From a checkpoint of a small transformer trained on Wikipedia.
Architecture: LayerNorm before each block, learned positions.
Training: a variant of Adam for these matrices, 506M tokens, 15445 steps.
MLP neurons of a small language model. Each row is named by its layer, matrix (up: input weights) and neuron, and shows model dimensions 0-127. Each number is 128 + 24 x the weight over its row's rms, rounded and kept within 0 to 255. Numbers have three digits each.
A block is one neuron, or neurons of one layer that tend to fire together. Before each block is what it responds to, as a language model described it from the Wikipedia text at the highest values.

Responds to: Mid-token in names and numbers. Later word-pieces inside factual numbers and proper names: years after "in" (15-40, 1956), ISBN digits, split surnames in tables (Se-well, McC-allum).
L8.up1244:158139138161119135144143142124160161093104170137105142091116098168134156158117128122098174119125098104148102145110136130146137169109122087152146096118189146133097117135131145155112173121132135160136120178138105173153168126152150113096098128159146138137101170116134074131142128113124135081116144127143158158093111105140126154120134145165125093118129147134097109172092121128155076099143

Responds to: Predicate after copula. First word of a predicate right after was, is or a comma: past participles (built, hired, opened), level words (lower, higher, high), and prepositions (at, under).
L3.up281:108084159114150143155165162137129154125131165120174097107070119102103166106124128113119138094169130127099164130156140069132115137119131136122110125117121141176145101119116175105125123139091085136139114087113144145116138123141111118152141118098123139166105137139114134097132137148121125094129148148111101131161162130167136133165130157120128146122120138107102149092127146124095132133135
L3.up715:145083178111170116165151116149077137154106127127104125077134108146139104160172122111164181146127139111096102131142123102096109097115146137117114128123120160116134085156162140143118161136107100134100159121136155063096111152163120156110115165113149158131105150096118141164133117090159082105141119113134097156144168112114134157138102180164156092143125126100111105135127159114128114132089
L3.up1032:109155146098109147133186136153111137175127120141126106105105101138134077115092136138146166119164116132106123098162129134140110132127091121142136122108110137165090136130138096112112172170166109096126092120096106067112145123130163135118070114113131170125170141153116157103110146119097113118146118150133157138113162118110170130195125153148112145112115134122109169123116164121141111140107
L3.up1152:082126119108121109130133111158111166108129169092142153094075112123141133129123130104160140115147103106164114129106131141098115116150095139103104115125101124109095122112140170119154176134101087107113116101137135137131125126159140154095145114160166128136134145124131108095155135128111150099093147159141126158113127122133131141139140134156127126122141142117143123071144135112100102146132
L3.up1357:138099112120090165132114127098118141129107108102132144130146097166166141138097127093120152148150097139144119174137124111133126109130166134132126144109088146150162124137100105123132141097135105067123127118109144147129111147153156164117106127188120158133148149141148124142099073156123133105129125113145110094155126117089124125116136156144143087163163116141124116109117148117130123149084
L3.up1371:085137146097117136131175137102081100138113119148172094136091121158131150111128135111099152118112109143125110148141143091135116117119109125105130121108128131102135156142141130119153127125117129105099109130124154134103134155167112120089158094211162168101137154133155115072110122123136129114126146120128141154102149128130137140124142195114137123098125135122065145162151130116066114131112
L3.up1390:113158118094110126103152163143099124145126146121173128110105127110131160121116127116093142160141127137129134167106121048164105113146130064145128133105099128131112135139129111110146078116147155120146129109128152109156147142175108107097112155142089116118092131129112167130127145111151090113156143123143145113105109114137115168098107204090109118111130140123149129150127116103081110137108
L3.up1531:128141153142132135128162102137116127126115132119166119115105124151127147132135123119091147106166104144105165088120122092133108112138141118139124122121146181144088120115109088131108127122120131134094107137168142123105119135148101125157101140124165172124056151099129172155145114106094129092114152086136173140100159122123147159097157169161127131102155111112092083134119137152085134137154

Responds to: Number and date completions. Final digit pieces that complete a year or number, as in 17'17', 180'9', 13'46', plus coordinate, ISBN and model-number endings, and occasionally a word's last piece.
L3.up26:135138141096106155141153104120138136123133118142134125097109113118140145113162118123130108160129146127131166114104131111123101123113154124084169117086164156141106142124127115152090146106112152161135104146102128107093194136154100121152113149103144156118140134088119154111100158100142147130125137097135093197121170134168130135074130114133078107113127102144137084128098175112125110113112
L3.up214:144105109099135128130090148103112135130141119151157141155159117128131139090116135117083115139157132107152134153142121083146114128103099094140151117098145162141095054121171156103107176103108106169129099107144127132120119156111132117165158116151115174103139062089104160110127139172092134129134131166150140112140197121132146176137150125129086133131124117176121075119124138129152149114146
L3.up409:156162100129121165134119104118173124153116111116147123137146155090144088089120129140111140139131145144135140136158083128111129110140145146123115103080123085140123123166169144162124143118112140145135110121112145127131103086144137108142125147115113128105112096097158169104125132138093125113101133106160109122176133128122132102162123122143108163120133118132146156159144161087117133104122
L3.up594:148140131088061158133111176108109131134147121144126129138149080144147135119126124137077127130146119132160171139121113102115084167110179083161146110140178177133147115134114121132128163113125133129124123132126125135086123115122112124130100110153134176143102106086116164093136090135133113101112154160152138111121155119150142098119141190106095144120126112175137119113132190144156177081120
L3.up642:190161098121084138152134097119107093160078122118123118129156140095120142125136132151087151132126109153149148107123115126123140099164137128118119101157141125133106103116125176138133143099103070096167134130126137117108154138143108101164115136095101149113125142129147171105112091125085090107178113135128102181147145123166099136071096103189115128081103151114136128139109121131142150132122
L3.up745:139132091114134140141137119116140133147140117117143112124165099120113095118102129132095124136182125107136157132150124089151101160096162115133134125155122133136124115124152154135088129115102118108105128135118118156074142099146107119137097158087130108109123107073147206146156126147119118107136118086138133125181145137193142119105123133133089137124114143094126085120119156117147113166177
L3.up1281:160112102119128123117109138119124168145105093128135071142161118100152130119140115143142131123154114143111147145180118137092144151142156122116108115122120092135091133129183161139112113102135098154147155126124121124119123106138093124167129143143129120147106130082148192153110081153099100143100117114114172192172105118142124114101115115140116143114118149126129130144131160141125137132092
L3.up1377:159147136087129154163102138110121147149111112137172099116164100143130137090118121115074118161092112151137114107137106078126116139104176124179123118117156151154142118109117107158114164088123143126138114141151150116101133109121084119100109183159141149111094082086154173097109105131112127130097132106150136129133155111125114102101136155124117131135137084186105080149123134121136138123115

Responds to: Verb heads taking objects. The final piece of a verb expecting an object or complement, often after "to" or opening a clause: Having, assumed, earn, According.
L3.up161:120154139117107099138124145132132151155108157158138150121119182140127182091091136109123153145124125126112113094106129128080140126153168135134143122139091139148113131118161118142093111148143180112117117092141135112117162135160092125073123103119151150151124169159112118143129137115149131073108135126126128141118130121141155157104149161124139105101135131121196151149140122087090169118119
L3.up169:133134193096128081089131125114139158111082145134170112098120130116164130147133135158116122128163113152078191090148114097131148100113145120141140108084100158149133100124103097128136125146156129113123096127144152133089156106170107129131096157146114120140101117124127139142155147176088129116097098121147140103170171122106110120139131156124117080110146145121113134123129151095097126117122
L3.up292:131141163118125115161119126110117125171084141113157079106074116115116094145097113124098149116157120126127119114124128117131133135120156096120122130132110149156110099132136077121144122201142099132113176122145167114120178142138098148117106139160147146146115094160142105160119117076144116149080119133137062108112086107119128173136120174111165122132122111135099101113118180119127108127118
L3.up667:066154149122112136081124074155153154134097150127118114136128148101140101128102126156118143161115096124121121094131111113119146168126120118165127144142097132160103117112138067146124159138121111156089091118154113117161149143170096150125198125118129130166135142142105123131132161086133118136126144138141133109145148106138126156167071148105120101100129077140104123121159107124130159126089
L3.up716:128128143083118109083116144151108139133105147116127148139109111149127125140090133174117139137139116156158170079134134104135141181106123133159127135135132139153119101073111079099126219124133103143124130114172105125130140139124116141090126121147128151103142103107134104107140163142158149163137126145125093095108119108125074142143141163151112116126178086120129075132130137133132168105155
L3.up842:104143151137093102167186104119144153101084172135152122088109084160176176131117127111113174113146110138152129102134118133099154133110149107112124145124141157183163120113185088138120143101103137119099122147140097113054147148152133142173121148112138158117106084128138134150135101151158154160137119116136111059117130130095105152071148162127136107139135145117145156122106105114109171115119
L3.up869:155124122059076117067095116095126164138095155100144124164113112155177155116143108151118161135142093130152163149125137129119132130115140117157129131129114129126098103117162094112139159156135136085162077109170118121128149138152125163144104168125144129126091140138129126173167111136153121124114131150129111078141127118139118113175125161153135088115137137120159170095137110079137097109140
L3.up1328:114142137107140137131123104128132143128108192134115119087146101109103151155119144111118126116114131125131103162100126075135103123094128119153141126146152156156146102072091116132129157115142102154107134115151139084142119149130099142114133157128194133141119163121127094183144123127129097110162187122123109079107134119139111162131113152168134121097140125113132078086140140110133149116136

Responds to: Main verbs after subjects. Main verb right after its subject or after to, often transitive with an object next, e.g. tell, gave, make, asked.
L7.up125:089116099117127141111104131105137148103121153123148098169122134109165130100133127147095166159155168177162148136153111130125097097131111132126122131120105101123127101160169116131085189156145084108143115100149139114102136135169096166089114167141131163149102141117115127154105127143110113127085158122163107111133105101105101174134162118161116059146165135166131157105140136083107108069119
L7.up306:135117130050161123100161104115130174098137125132181122122135086138160099111096115152131128104130108128148147128142144096137141106160171117167161143139161069163118120145146124110125114128112103109153139093131166134184087133122146137149131158110097075165153119113110104094148109162061130161128120139120129140159126105180119121128099151162106091129173123125151075139150134063134078145121
L7.up356:112115117107096096174176109128130127136101157132165134110159092150139088105101133148124107149166091126151144124152152053111132123109091116132090103112119119150161149113135140160120161158105092135105097074123161112097146111138115151120114135134143129135099115122172101122087101114134116142128142140123162091125116101146118105097136126170133092123156121163170096121124125116163167159109
L7.up579:167074143117137106140141120106114147123119117128095154115133153181105101094131122136165131142154130160147123142097142117149169130166145147166119119100133107104098121113194124075114135149142128136161108114149181138133178123110141105117094164119139141136153127104141088128132098117147121179112121098131141102074112116127165108113131154147133130151118117117164101142120144123144118120155
L7.up755:103168136073093123110117077121094176113108169105163121114103090146150127117115101156130161155123125181164116137111132104148120141138123143135122107084104115155136142112180095129109162179140098090113113114129151128108156133148086129125124146143131168118091131160136094121157139109166142141125120119119129104112109116147168116133080182155159097155167177141151131124131146110116149114144
L7.up780:199098103128069124051159100103116131120119155121108128100109112142155108141105134116081202128124144151135173133130103100121119142165139133145151109083130134093164100118125124086118162090182084144132141108133175141131121125126133119101071180169117101084124155139159098122124136155117145118121148095150133137122150108140128136138125136128114145138148142131106153088137126132117106110124
L7.up929:118128101091107120129114128133150163128110175148145149090135140116174086144109128120142174187158147162209153124113102078141145143146136134168102117124113159112108100078131092135145154144101120134156125147110176115116169160135123111082157146140143108076090086154180115137157146129117102121114131114121141116179115125135139149138076154124136118152147135115106119129108152104109128100129
L7.up1369:120141117117107149134132116154111178125125128140181084118142108157149112140096129083118152109152132145192155136142141111166103148101120144154101115108127101164117105099121064106142193156117111070123140149142118084111140137145168132128123152135130144131116142134162118163172133141144130111146120117102148103102090093134129093127089176122132092164136139099106142131127167079123122123147

Responds to: Word-initial fragments, mostly "di". Short first pieces of split words, especially di/Di as in diabetes, dirty, Diana, plus ra(ting), Bi(ble), te(mpo); occasionally table pipes.
L7.up26:141104144115121106064126131143124144112118144126145117142142144156129098148139124127133161131111142149128105133157136117144156154088142126149106118108123143119100152124176098149114175118107147075145139098147150119145107156119119159120148111155112129156103113105131075108087117177151162128145132127133104140127118088093142140155145094147066130108174115132100121111156150105148133102101
L7.up76:113129115149109134126114166150134156150144162116155164104146152162133131130126126111120121167160110060065100136131111093124142088111081131136124082097109104125126107114130109116095141131118155086146124112125191128147108145111159150103139113145102146168090132105141136107154130137100130164155161140135122092123129144142124098122076084153073106113141123138140117172101095119148110148150
L7.up315:134133133123124129168115138120101138139151151112111085132123142139128116118124131117130157085146105132112114183123094119095095150100107157124122093106138113137133142135143122178144143096098103139100151071148140155163120134142143135109150135162163080155120094152126120120111126097133144104140113078185085073149117123107125102147119117171120122083139118117124130120105174099159150101160
L7.up1222:159097103109093164066133138115168163153147144142163136133141145150134152101106139137120114143131149111149163130140108111075103175120089141116109101071096146136116080149116170100120166100105076149118154091156134113114135136123145171103135161103101151156152135107152094120124129105127092121147097137127158152120138095131094124132090102107114126151116133165158126115122157133163087113063
L7.up1317:117138149103130117120109100120117139154171161144143086166132086125115109086076116146122143138122147142137113204127140124126138148137133144121130137128095136111128135102163117117100130151142079117142156081093145116168090152132112150098129135112102211127139133125171140116151144136143145124124126151104139119174115126134147145156110099171114116131114098115111136111124149088128107120137
L7.up1453:108115105083113116103146103120123151087163102115138097145147099122136137104136142152124153153132083110185151136145152096118114099122123129079122097173116099136163094102139111133144135129148107131133157121150156109149126173112131103102202163124137110096129190129156137098134096137137113086155150090153136108124168128145149147102116165149118147148122115119141134140161116122156173130108
L7.up1501:123112162121087117125133141125153140141118161149132118138125126088142069127112117174127159137124151185161125102148114102137109130106080115118095081105154133119140116133167147108134185111119112085111137082120141104111135190112110124139133175113162112128091144176124133101149112137118113163091127130146116134177128079149151169154160111126121113093150145083113124128113151141085155128110
L7.up1509:119072110098150135132138089110091164152148139129137136125133106144133091114094123149124144140152106100144133144165110097099139158105106121127120125141105162114194131167116154106131156121147142120123165097106150072126084144110134141114143080143190169128162156131142112121092146098117136141133134153124131110162161083156134139122134100146105102125154137107132125153118094106102092135125

Responds to: Date-introducing prepositions. Words that introduce a coming specific date, chiefly on before 24 January or May 19, plus born, opening (, month names; also at/in before places.
L7.up173:178135065084140120088134116129150134123079144132113140117132146131097099123115126122111136155107115186094138134121129152127112114141139127109128139107115142152094128132155110125131154148177104120101145135127161121122142156144147163144116055136113111129059157137144105116138130129173083154107145096149124126136141102123122106110126150124146156161130142159157111138136143148134134113112
L7.up308:149133152091088114094121070121178083091111109160110142127137148121119118113158137150108190123143098195115162110162097119151096146105096080126114107126135120152124092101157160086140127085154112104143115158118146164152118120133161128094104113136156137143123136110157133130104109134163087109148110096179142097154140120089140125125130136113091116121139141118068137137151197120103116158109
L7.up378:090133124122070117117130122163169149120135105131114128128123159155131167111097130132118143117098070113137141148112113116132094170128095078133132132123142126101116132125139094136129138106142157090120116137094089205132160159119143143177092093182105149128132136118127116141103089147156167074088138112203159145171122105113141122108091166139132117140143127173114125133163163110116099115125
L7.up568:128114154127098108115146143112146142129090153121120127126103118152103134140123130172177164105130118161129161131103103108129113078129133133140122131159080147137106103127142136124084139109143147114099110116151142127139151171130144144130105149123136118111098117129095096098165127112124135174093090116129129104132114099077121146120136134116161132137149117127121099131142147119073093112140
L7.up569:099118098139103122121155095162123110114148117160149142092105124136118107155157138129163159122145132130111133137107128138130089116111162093136145129110181084165102145131141104124117146083152113155089124140120136159157166140075139133130173150133131117129131168111139141093116141114185129138093152145158147071140135107107145159136075134163114123112091140144142116106122142114124120113140
L7.up790:130110077094124137156114160185142149132117086124116107079073109129103138129133120113155098137114134155099130120148140118122100121124121069161105143115160118155078117136177116117099136120138156165112128127125144128160135163123119122116164175142122137137146109118130122081102145131176152107154175168096127136149135117131126145102141117136050137128138121129100099122103140143131110121130
L7.up906:115127125108098150128118103147119145146135109136163149116116094135120119122109132131108095140125101140142167142129113124137147142150130079122127104155110111135104132085114090118113144130135118156099139099153156157117117123118118120149109111148110097147122108128128140102100118102125138122137085074163177154119143104103134188133098106137109118098184129108141093133108181149159089120169
L7.up1339:102085115153112105114104131169162123129135130153110103126163145196122162143103129117154169176180131118119148124135107081124079111113154138102131121159120101138117105136167137179105121129105137094191155120142135142087147144127123140121144105137128082157082127106116158107122073126155125107068120144156144119128115125132134121131091171194117107127155115084106100138128115112152147161140

Responds to: Word-initial letter fragments. The first piece of a word split into subwords, often a lone letter like F, N or f after "(" or punctuation, e.g. "(F|ounder", "f|iling", "N|/a".
L8.up470:117095133183106098101150115092157156099104163082144142148087150115151126126089149138143145137167138131110173102140147099113120119118087144116097095133086134114070122137137080107181162138090107132148141088176100158103099195106134160138175091091085151111117144162105098105126140129119164101153117144130099127167156115122145164158154124162132102091144140134118085098127155099136163173094

Responds to: Plural subject nouns. Plural noun endings (often "s") on nouns that head a subject or quantified group, such as farms, residents, temples, plus verbs and "to" after such subjects.
L8.up161:091127090085131111141119124160103124163150126126150135131118123133153116151111134121114119104153120140132138121096113111124132120157164142132086098120106070116084129112182143129135137162130115104126164087117152134135120122172147124095146144129152103183140120116114135131109140108157155106179157139146111122114113115119104129131099143152092111113127156183110099126126128104166099158110

Responds to: Plural noun endings. Plural suffixes or plural nouns ending a noun phrase, often after quantifiers like other, many, two: scholar-s, script-ures, sons, people.
L7.up98:105137143143128118126122113145137145178145141148143116129134136088099137136131148153137117164110119112095163140151089068121089104146139128113130131077115151133125093074132109173134129137127119127123177110132135158122125188144125111087133118127141135138132139078159102106128102070111184130105131125113124089121189105141142128102100110167125129140133161153129070135100143138166133135123
L7.up733:110134128069152122147138110164112140120149126130115105126088108133098129133131134139136125108144126122154133102115103155082141106187085103157146123126128107126089097086168155146131135156090145130088144089107126133144164163166135126125130105161124123143149111088192101136135122101087129105133138152153139144113122111108126152106107169116087108136173122156074112136109089094158084149126
L7.up817:121113107106119115118128164173153132114153122131134104097136119132113123167167150169128123104165146154106179151093106087122123142102137131189105130100167105130062134118109122110130103125116153135159125128136163111130122207108133118093145146113169125120122085075175095118114123144128155138147140117116115123114155109118118175121117158102111124175132124158134095107141177112150117096127
L7.up914:134177129093143101124123102090107121152143168145132176144128121119160133135136133092078174129172121124162157174102116139098113131121130123126111135122143093108080112119128122090114133168129116093139130128117147113133144098135135159107150141191130135121155114154134141119110152121144104115105159137142154095115099119160067137069099179121098100131120149172164128123121120137150124135070
L7.up1040:067123135132116070135152153152128107135130129107141110147123130153105132132164144147149135144174111114087172151105113081127139145120114133184154120101155093110129109117118112120087118114123117131154128111140157125102118120100110135115099155147155144120123060078161147119104160140130136141102162099099118128136158122172147158106095149146119135177106073152111072090140164081167138156147
L7.up1204:107100144132115090150168164127124134180163132143136117106095138155097081109122150122132139146144140117143125137131115115099092148141139098131083117144089107126129102131135143122082141108131105141128139093170137131153147163162138157108103186096114100109108113141111125109143119106117123128157140096127121152149083122080115113170114137140148155152114122125117115127134143113142121151131
L7.up1310:172136110155143110129170158138132153120094150124124094079126153125132100165137160150137145140146161139140171124139128120123109127113110105160135128108150100160112125127148093141095160075132095124120116090147105105138154152136124079122104095142114107159119086120156072093116170144142152123134137133117155113114135122118156128099132150149069126176151128152092094099144127121114119102134
L7.up1344:133148132097114131110109156117125095174166117119142109126105145079138124089142147133154139107142152122142100132118083137115142130143146144130140104144146076133111108100143128136098128154143097138141095099107102152151086146133128159113129163112121097138122130142122138137146119100116150120160125172128070125214110141116105161125139113079080125105134131169148161111164167096152139149129

Responds to: Head-noun ending after "the". The final token completing a noun phrase's head noun, often a plural suffix, as in journalists, family size, estates.
L3.up90:143155124108120137132114136125126082121165158093117131132095146091189116107132140090100114099149160084142118145105116149119136172125141116095119108162115079101099118119170156111147143159147146141116080141130135112135138118107146119160157139102134099142120103142163155118128123088132114102152124150179108148123110115086078151165115093112115163131091109152114158141127131055160144130093
L3.up693:054135124132121129111144147148125104147146132185107107148065115084090128100148148136089107126129127149129102142134123104114124165112141112138083150099100129127126155126143197114111111137114071124130116107130134121141106138124106172138183118137174135142093091119181147132125118141106135129108132156149108087143100110110119125134104094133105117041137095158120140136165174137131141116103
L3.up1119:135161137171140131111124130120149110124163146099119112124128132147145149113145138117098127157171128184092163154090108099133127130154141143098119126131130080117089155099130119119123098134134139128095093124102133134159098135124167143150108099095140108159087107107140174108121166084126129120134124111162089180131132125158077109174140132110111137128133120149142130111136135105115156150137
L3.up1154:135158082149098154147131112130126089172123129129137122144105142136157144133128134160159151116119091104116142158120121130139134126189135116109163137156116082097124144116157155149116114186162093100143138101146153118109102089129129112146172121119138114171137073161168154135077168094128129130134133159152098148124117121073107142169067116135170119134155111150072121170123113106139096140094
L3.up1171:116178111135149095161172151148120104128157155123126148145106145125127151136135135089130129127167117139085195134109121142070130152197151089114124105134124094105071121119156142137108129153147154093146148089145154126116133141098155100148151124139133107129139074121151161134131138095134155113143138122154166189116139128131115131119095159122130108141132107170096124147151098147111098139092
L3.up1237:152151120156141109137152139110142124160182152114117138138076118073127155152134130166059139105122104148125126122123124118178098136135128127107069115151100114094064150130130104140102090124159108162148200144151134161123103163142111137129162128132110147143120126155165141157147156129137158105132138137145135123147152113108152148130149122186109144127118100117107099173144170137126136143134
L3.up1418:136154154144109101143136136142108131134132123144150126095110157122131124137101141197083142119117112114141133128091123108077162158147116109126119103124160144200122105142098126106122106128135105148125153120137173108114124148138131120151155101121146129146137114145116127164108146127159127153171099150153112102167150107083088122160054130129094135101131157113088105122152115140120126159150
L3.up1455:117163140152121122160170125110113094136141160098139134162129169121144106120145132136144145118138076113160098152107119112157121136159096120082084126125110069122150138113111116107149095144137128123121099114134150112137111113154139138122179134091110114134181109121135182153107182110125115144187136133152117130130124113113109122143090117145127156167113140178114160174144101108163132146106

Responds to: Verbs after "to". Main verbs, often intransitive motion or state verbs, right after infinitive "to" or a subject, such as ride, stay, came, travel.
L8.up618:134147129111112159127139109121124136113149130110155119143145149127122148119149101154137133149137155164166111146176140127153129137122135120100137092127140102143109121106145110127126115126143142107129112079149134132145158157111124094161139127155097144121113113176108136120112131119163139183132115122154111125169111100190111150110130127169100088111129119117142115086106132102106150173122

Responds to: Predicate participles and adjectives. Final token of a past participle or predicate adjective after is/was/be/are, often passive: used, activated, reversed, applicable, illegal.
L8.up243:116140125101113127146156113165129129062092155133152141122151121107139110133086144134106180104158117154149153114151163107138130147141132131167121105107133185169104102099110113134117126120153112128122175114125140144095116141114147121159108132130122148164091144110128096128128102145122149129115141149155103130135178124117131181143137181125083120084169061108117103101162160096107123126131

Responds to: Word-initial fragments. Short lowercase opening pieces of words split into several tokens, often after a, the or a possessive, e.g. wa(ived), ro(mantic), t(ag), and the t in v;t;e navbox links.
L3.up293:141135126131093116097120106158189176103166134140116131104119131123163152077125133126143113147154141080132134094146106133121116115102138115067112100090128114132122145127118157174132152156096158167113144098116115131103161156115116150156113084102136135126118114156117150119154115102148167121111114151141158125172126137114125128145157115166117105073140098140085094109122101117133156128082
L3.up360:127152151104099064138137186115067125128122175136129116130098121148115154113075135119100141122169126131110139127127133081098094139141078127083144135125154161118122104111157114100129150150134090099143145122089117121120164188202119123152126109123118148146141102154130101092131141126184121136102129170118143156126157105132105172135131155112078124143161120128134150100132138124132133115135
L3.up451:160113124154109129131099180073105161110145136136097154140124103124138109088099129080172142119138148094118119125143130093156119161126132090104125112128102120104145123106139147118132161126136097134121123096150180161138177185076143141090146117138117153116148111127124095099144166130173171111129134169137149087170101106093106137100141143125120137147162099126102145085137162107090142139110
L3.up682:111119117122120200160139119147137146137181136092142147110110127140148150088102135146125146127162137143119104153152110145094107117105108123105104122100108138124147132122123154140119127097153164127115126135077125099111136094116146109114145092165089147143129133118148120151109093135146127166132166133121130114095169105104119129118169130141053131131132129174141127117112105161150128120136
L3.up731:088086124126141063143115173164128169183143153136131121097139175132143104128127135109135154131157112113131101092114100068136126143135135094147123087101142145118131129150118122126177147160134142148104135074161145106124200137143160126095094150128133110090166096139142133128147119118150137119145110155145110096136093123087138145173152139150153117124126122113081116166127114141106122130100
L3.up865:154112108112099165135117117126140182156137129112144093102072114083174134126123125147136142158162165140110101122149110085112107192085121107132066101088139151108104143137145153155136169132113141131118159079163112091102124210119154125125112105124085163125125122121143116095148107110120145090119119162129136164171166123139112142107099117159098109137165168119142122094120126135139137173110
L3.up1057:110151135107121137160123113086176136142148110137132120097119147120165122151142127128134143110207129161092141133142116166094103133156100133104103097134135098117151091141178131162110143103107126119093095111099169105106117097120183137135152081098171159134114136138117131108114144140105153110107109110146154158150131104118158156145138100173149131119146147128096139150158181123109122126099
L3.up1213:161125131174139137176135127124096106176148118128121162146129124128103158127154133145150101111159149135117132093155104121135102122106135088097133113133116170100123124140124158108062152094121102103107131180137138125141151155114124188145129066152109127131115135135139101096119097097148149116126143168154121158132188095109132172137173074140098152151138123066140109091105169113127136121110